Weights of a small transformer language model: width 640.
MLP neurons of a small language model. Each row is named by its layer, matrix (gate and up: input weights) and neuron, and shows model dimensions 336-431. Each number is 128 + 24 x the weight over its row's rms, rounded and kept within 0 to 255. Numbers have three digits each. A neuron's up and down rows have the sign that makes its largest values positive.
After each neuron's rows, "fires in" lists the words (lower case) most often at its 100 highest values on Wikipedia text that the model never trained on.

L3.gate145:158170112139123106097073153127112106109137080141147131121140121133127129122118167132120143143136072161145103131145111118083109090116122113159134080143158146146133139102126157150092129148128102140089123149138102082153113127160173151099123109127111104126143126106121098140147160109179107115
L3.up145:110140115138167097108136126129150107114162151127109151158153131170154088181144109125106140138132160163125101125105157122145108139111191115128144078187118118126073123144117140138116118180107131118134097071084121123084064110150104104122086131143139103108178146100128123150092132125117122142
fires in: "who", "she", "they", "there", "he"

L2.gate1046:121089108139141124097118081120135139112113114116113116085142150144110101157123153143128096126164127136156137117138129133191152111138111145133110095129142147134149126124166102111143114115137131103119175129124159135135135100160149150124110151090102125131119099078161125125088095134127094148
L2.up1046:147143159127128135064120104121133113115112111106140144140095127126122066116139092137166108130117154075127118192090131120142092120135136153145137164126124079114115102150126112091094107109135138166144134159104102138120108144102125135139099122137129137140133141098103200116127143175089099172
fires in: "as", "hold", "special", "republican", "was"

L4.gate642:140100146108132114142153160073111124129142117169142141129114129105128144127130148089137119086157133152144108165122081138134097092109116086155093100141129118118119126121128112118137145133140157138110107120138155149116127118149148097176139092087139114151134161114149125113124166091150157162
L4.up642:161133127115132102180138091188109145134127097121174110095121136161106151142116114173158091101135087121077136118107127143159121096137163103111135112116102188096111145112138112131161106104147097134099143106129121162144148145137121141121127102158132133125112140111144145128087115126128173119
fires in: "that", "which"

L3.gate154:133110130092130115097121142114134119082124121135152085097106134119109154121148110114127153141128108118093129135166151146138114114150165152154148105111117126147111148108128118098123141107107179129160130110146193120181109096115154164112143122125115074119143135125101128127110077203161095130
L3.up154:117141114111114115126128161086115144091142116145120179108112171173074139155171136135093130122106145099095174080141117104119125128129129143126106114120117158101124145137145183128138090166134123120116124119107127157153131079147087080066095129119181156097151131179149086156091105112119099125
fires in: "they", "it", "them"

L2.gate794:154108124105126104127109137105145103076125107181152109131168110105130125122140131102131098148141126180144109100144140084104108114153119167138111076134109143109158128135176153127114117118121127092134152142151129143141136167167152137126127123145161115124137173124159120111133115160152115197
L2.up794:104165167149094114131088122135101136135138138157110124151136126126149115089132086116113166111144126129149115113111134151057166093125113081098131133126105173139092144175124072123101137178125141148119147124170125121132128137154125132081142142137123106103081114161163161141122113134137144143
fires in: "on", "speed", "maritime", "released", "mission"

L3.gate1080:163133148146117145072156125094094129127128121174145150136109169187125131108156107116099100096140127135073110110167124154202156094096189105155152098114133159138092091131077154100125117151100146093117102173147106143154134118176165095102154115110121092103143128084118118126108133165156112087
L3.up1080:108133120095072109133140154123139097135112203136152103150161075132137077178126093143136153101101137156126136119130115161093108153111138131130151115146136149096166146141138158098164130142142130135119126073147131168125131105126111134114121134116137124146138122122099131101120110126161150131
fires in: "it", "which", "he", "they"

L4.gate40:162116140139131145129097159118128075120131137115129129127103130127102119158086132126147124129099166109117182173161169115151148142149116106111072149141109130139134137127124157135140158130175148132096122148100064122097132132133136096183182136084160154157131120100081154160087147152134130149
L4.up40:155121115121150149116131150158125095090152143145115121136113150139125116145135154127137129131089141114144132163107104133120110136129121104153108156134171093127109118142120160120131142106139138140113139117094134095133110128099146105156169147156146168155103167144069122162133127137154113154
fires in: "it", "band", "group", "its", "commission"

L2.gate219:104121134104149142105118110130110117093174037074148135109109137122145132107132128135109148137120080103126115097138099141135148097136138076142116152116160137123144134115137104093103125138137114118138160106129138146128148097162118175081106129120122107138118122140114081110090148164140150127
L2.up219:156093115140115152127158136168116136143145116148102154096145132170095121130125131131104154135094107107159087156112149110117138147124089119141168129143174098107104139125148113134140091165106140171112125127174133177104080094165104086110099151143128137120133146131127135115091127111121139126
fires in: "or", "style", "who", "as", "with"

L2.gate547:145172193122117143097127101148120109118140120151122109056150133118126174126133109132129108196145162109127137127119140111115126115119124105107130115125128126128130120125158151147165137132126120134159116146103112152099127113157125099181137163124113147153107138124143132116154184139144112142
L2.up547:140124147115144116132096134133100144133115139139126114143144097165100159102157162159143142150127155099154111121178134137134109160155153129161161091133109156100141133130130106156141133082137116066150131146090126153140120123136135136128151151118099089150117121123078136118159151118110176101
fires in: "built", "won", "developed", "run", "founded", "received"

L2.gate1054:102128159142138090110109126145147158139140119155097085175131085145085112182133141112137122123114114101155135134139107116126109162129138111161126099126124129114141146110134151143105163089094102098141122131099115101186135130119138128166154093100125102137171139130127149140108122153155127071
L2.up1054:158064123115095175121151091123154134130126189159114095164085161111120148132114142094135124160132120139135143100119132135137182117109119131134130112136147150101169080131143136090135106126131127059161128132154147119118133151151136113111190137144131107153157162127050105142125153123086174134
fires in: "won", "votes", "win", "award", "nominated", "awards"

L3.gate39:149139150104099108124138125150150165140108132116131118132110142137089147190102150128102158167118126103140098112141101093172127140132113135111170157135156124137136168117128144154131145109099164127130164162123155133104133096142155136080154142094149077134151140117140120108133152113109160128
L3.up39:090135103090102143100154088107129127128119123164132148125185115107152136122150098134124130102156126142137097149158103133109152144151130142080143142148119161129107124186152117123202157140129142133151139107115117096145117136152155159134125100191121141137123099121093139136115123135129120178
fires in: "on", "at", "no", "the", "of", "wang"

L4.gate705:205125133136146110092127126146101115079153151133153113116125150121102115135114118115127150121124111134149089151124117143150141152142124149164123139127141101147106097145099093123171132117180140103107131115152112112159161108154122099125169175094140128111101100109179067123130156095125114111
L4.up705:100148083159137127116163097123145099146095144124145161128136143157127138099162143151143140109159135118069153135077171122124131109150159147113154094135123116108129112139149156161127138118142103137125116116123098102134104183110085081120121161164160175115132153135115158114157159168087143098
fires in: "of", "jardim", "angry"

L4.gate883:161138150120085142137125154126142141129154168128155094140096101147170092155108094142135093154167163156123127128125118135142151132131127115141116087169116154149118150143126125126134115088161092132137122124139130121104128119166149130180139106085140041136151123132148135166114084113150130162
L4.up883:168134121119160142126125156122119127113146152166125101125098124176166121171140073121174125115114174157122101135080140122123090118077164125143102111124139133135146134116127136123136159113152083098094134129097115118149110137147143115147111124119156069131141143108117127126084104143124138151
fires in: "can", "may", "could", "will", "might"

L4.gate780:121148147140127145115132119167136117163117090115080104082118131154148119140121138119105098132146128115142163140145083115146146128140131132128125119145119107106066148128160116162117108171177101124171125132082091126131110159133124141108105172138135151136128107151139099087135101131130124113
L4.up780:141128115157123118138133178117176155130123118107128141157109123137068119094096155150120122097137125121150133107146152152153112088091143137125086093139160133150141153118174096135149158139119130140116119142116118108137146139099119163096137128146132158108105114141144122118100147145127132154
fires in: "as", "had", "to", "considered", "was", "studied"

L4.gate264:125128140145111135163105132115153105114114123155096117163136105100115136084112115120093080139132101106094078096132127146146112119107121137119139096108120146180147118182101092085133126137150116167168118152147144127155168091152157126110115154071098096116164092101120113107119136156139119127
L4.up264:141106121165154118118138156088125166097107188145132108122131161121147125122132103108084138122128099145131141096106119106138124139141107129122158128130075115174153103083116130105149113120089111109114119148145168126109149151145155114148107098113166076116111172121129110133132130132101137131
fires in: "they", "who", "it", "based", "when", "letter"

L2.gate836:128118122126108170161077094113116149162162147113154090147074155110143073106130123118111143106141154145121147108147109166143117121149111173100130096107102138136092155187180108102106172118167101142149121159131131125184075105151138108107098129112133089131136144110107155118092121122122133146
L2.up836:093104191149128158130098125128102123138125134125115128107122085145125155099069158149130069115118114168076119129167113117141087112183105145089146122118083146107111114125142113161074131151121112119148059153152107112147094148081117133148070131122104148128149093147146114121135133120137136095
fires in: "years", "year", "time", "days", "months"

L4.gate1108:128135173140100161102171109108133138109131116106141146111090125136116164152068097136109121161166106136139150133129101104166136132122130139095115121144126133148176165124121168140156053143116153109125109101133118159148121113161155130095134144097110100120129106119129120072108150079145144088
L4.up1108:159110101120127140123117186152136170078146140139150119118143160124154152121129115152111100141154096098131144132122122090194124099078148149075149110142124105113148144123155132131146121146130145114111125077095186149131138096131132104118138104084137098086142175136095152128104136094143123099
fires in: "of", "as", "what", "who", "casares"

L3.gate463:132088151132118168089107106148104142114120139117178139124144115167105109112126104128140087107148154144133131105145105176156123102128098095120120111164114106154144133140151173090149123154155132153127142163132135126127173135129137121127131122145150118133106117147145142144116115134130124136
L3.up463:143125144155107120140105130134107101130125155133164094095123166167120138085074086177080115074151144098113115168122100119115129085129132156132112107143160082126114126132134170105147100142161107133125130112130135112170133125127135127129158114105151176161173141137106139130099122105111110153
fires in: "it", "which"

L2.gate1:116146150119108151153149153094137124127157123144127125116113147114120131128197188097057112131100111082165103092139112099154144102162120125121109108158112131187097117144178110121118112130136143166139146132149163130129100115136179183104162140137126113142136115103101153166105159087144133088
L2.up1:150139107118139108176106098118174161157099082132140121161101108122156150090120141142147135135153121128108081154123121130160136135125111109165169134135103085153111136124105112126155130145128147142166112141140131161152091137115141114133138109154156075142162142102146127145145154111094126135
fires in: "as", "on"

L4.gate1610:124106119149127081124145083139087128135130117107148114122130142126118114093088104121156107099121117139152128156111157094117105116160091121121144129131133130109140143135144115161135057148150164152127102141144134122127092146173137151103108145159104140116113083112162139128137125147125129122
L4.up1610:107115145147113113130099122126077112097128127103133083180147139098132119112109111132123157106136123150140104107118125112118105121153108047071164115091093136129096174121118149106101102149102116130150091169131151134101123140159109100101094132134105143128140056149119144119160090174152145121
fires in: "she", "january", "of", "he", "october"

L2.gate549:132113152096128133120125120131126121125146154122156141119115114088120112151119128138135126136125132177099100138139159124117122158189094121172113076116107144156132169178147117123105137092169149135127099143127113130187109121133096130091126052125137137151135125160136138148108168159123135140
L2.up549:131157159100131125109083142170127178124114128122134176098111182135160115119096141113103128117074094131117103136151134130138129117150129130126153109115115134159113148125116132164075175105143126129132113133126113093103084130120088092095075083103150159103128129170113141126053173107117143107
fires in: "days", "km", "years", "ft", "mm", "cm"

L2.gate947:118096145140112171134162127099121149146152166101102085085105127125115120135148079127147111081137103129123131109161096139125126180120115069119141143142134122152126100108104101135110138128156148113143143087122090123157158123102171121169131103115127099141181123067171085139147090149150139107
L2.up947:135123117168133097127138146132144126145122171100088126116132123171144119170089124057168090115113113125118118104119155126162076172128128146108137146086102123101116126155139122106110140090132144140140119114176120130171150132156181157155161150108162095104129133126140137103155080152123150113
fires in: "awards", "award", "program", "degree", "year", "awarded"

L4.gate335:112181125117107141147162101156144103116156121130122131126126153100148100171123116159124119104140090109087161113124147140109107167128082141080134132167143169101112138180162139100107114135088151134167097127154110122164128117091126092124098137131126161122130047127136127116089149178144132132
L4.up335:121080072133093133081148154124146140144112106176159099138120147122147097102151096159122185111124140139140166072154161119125154109135128086118149115106092162129192133161130141130161171146136133126141100105128137092103136170135137157130126110145117170098164088120169124123156132109125160119
fires in: "he", "it", "station", "team", "she", "they"

L4.gate1144:142147144178129141126134178112119159091095116168130128119163145100105121127095141091142123154124134123148111097114110131136120143126117149183112154110090143150135165176079098092130161101109160144128155096139140109158130087150111197119132170118089131128134132102148102130145136137116152129
L4.up1144:154128155113117170133176105155134135142115116119133102134149125135134137138186165096109099172159141080107160087139137118120111126149121082096146104145121133109122177129123097125100104159155107095123121111126103141124190125143146103094102115125126097106165141135102113143119137110133102145
fires in: "as", "in", "for", "of", "the"

L2.gate1416:118128157089123108171116128135144161140150131173135106110109120138125135109120118087127114152136150160112119099150094140111128110169119108104150079151125183143113116111157113122109130150162137096121132117094094121150128125135120130133166107134097155126153135110141131102085151107151163152
L2.up1416:158101119154076165151154139128114130136110178116117140122073144129114110126165130105120136080084161097113107152165128165082123126157137141120167121095145146074093129135153128097130113097171161162127132146132127158151112122145116138124100121154148114127108095170138131138108137145111121131
fires in: "series", "years", "version", "stage", "line"

L3.gate1695:176128122153112150111093129120122101131184099131114135105089146156164135152175127151111125148111151149146114127080114108137114133172119158113106124142106145133161123132100109117093102153144103099186122170116098145146164125154161107094143111145164085123115143105170099135147103179131096112
L3.up1695:108162177157138167135151149158074170164090115147125075091152149129111118097111152105116140129110148116067111093103164111138146103152144137145140130111147118132136168114161119082128087114116107151132128100107109145130107110166143188132137104161149126146143122135139118115062094103115102093
fires in: "released", "on", "100", "through", "digital"

L4.gate178:095155127122106140118119086136135123155109117170078137078106130111102139132155120140158097149159117090174142105112068093158127137136104096165109132099157124138086158113142136090111119151151125114109158120122155156135117141101118133122144131132136136110144119076142122092115117185149121089
L4.up178:160062084158178106104093123152152132098131171151109088127068121208134111142126112145145168100118158096134155171153110110111101123162157148127127141138080151120152102115158146104108147114120090141165133179152104117138137109130121127122124135138119125128153082118137157153140118168117119140
fires in: "at", "nominated", "won", "received", "held"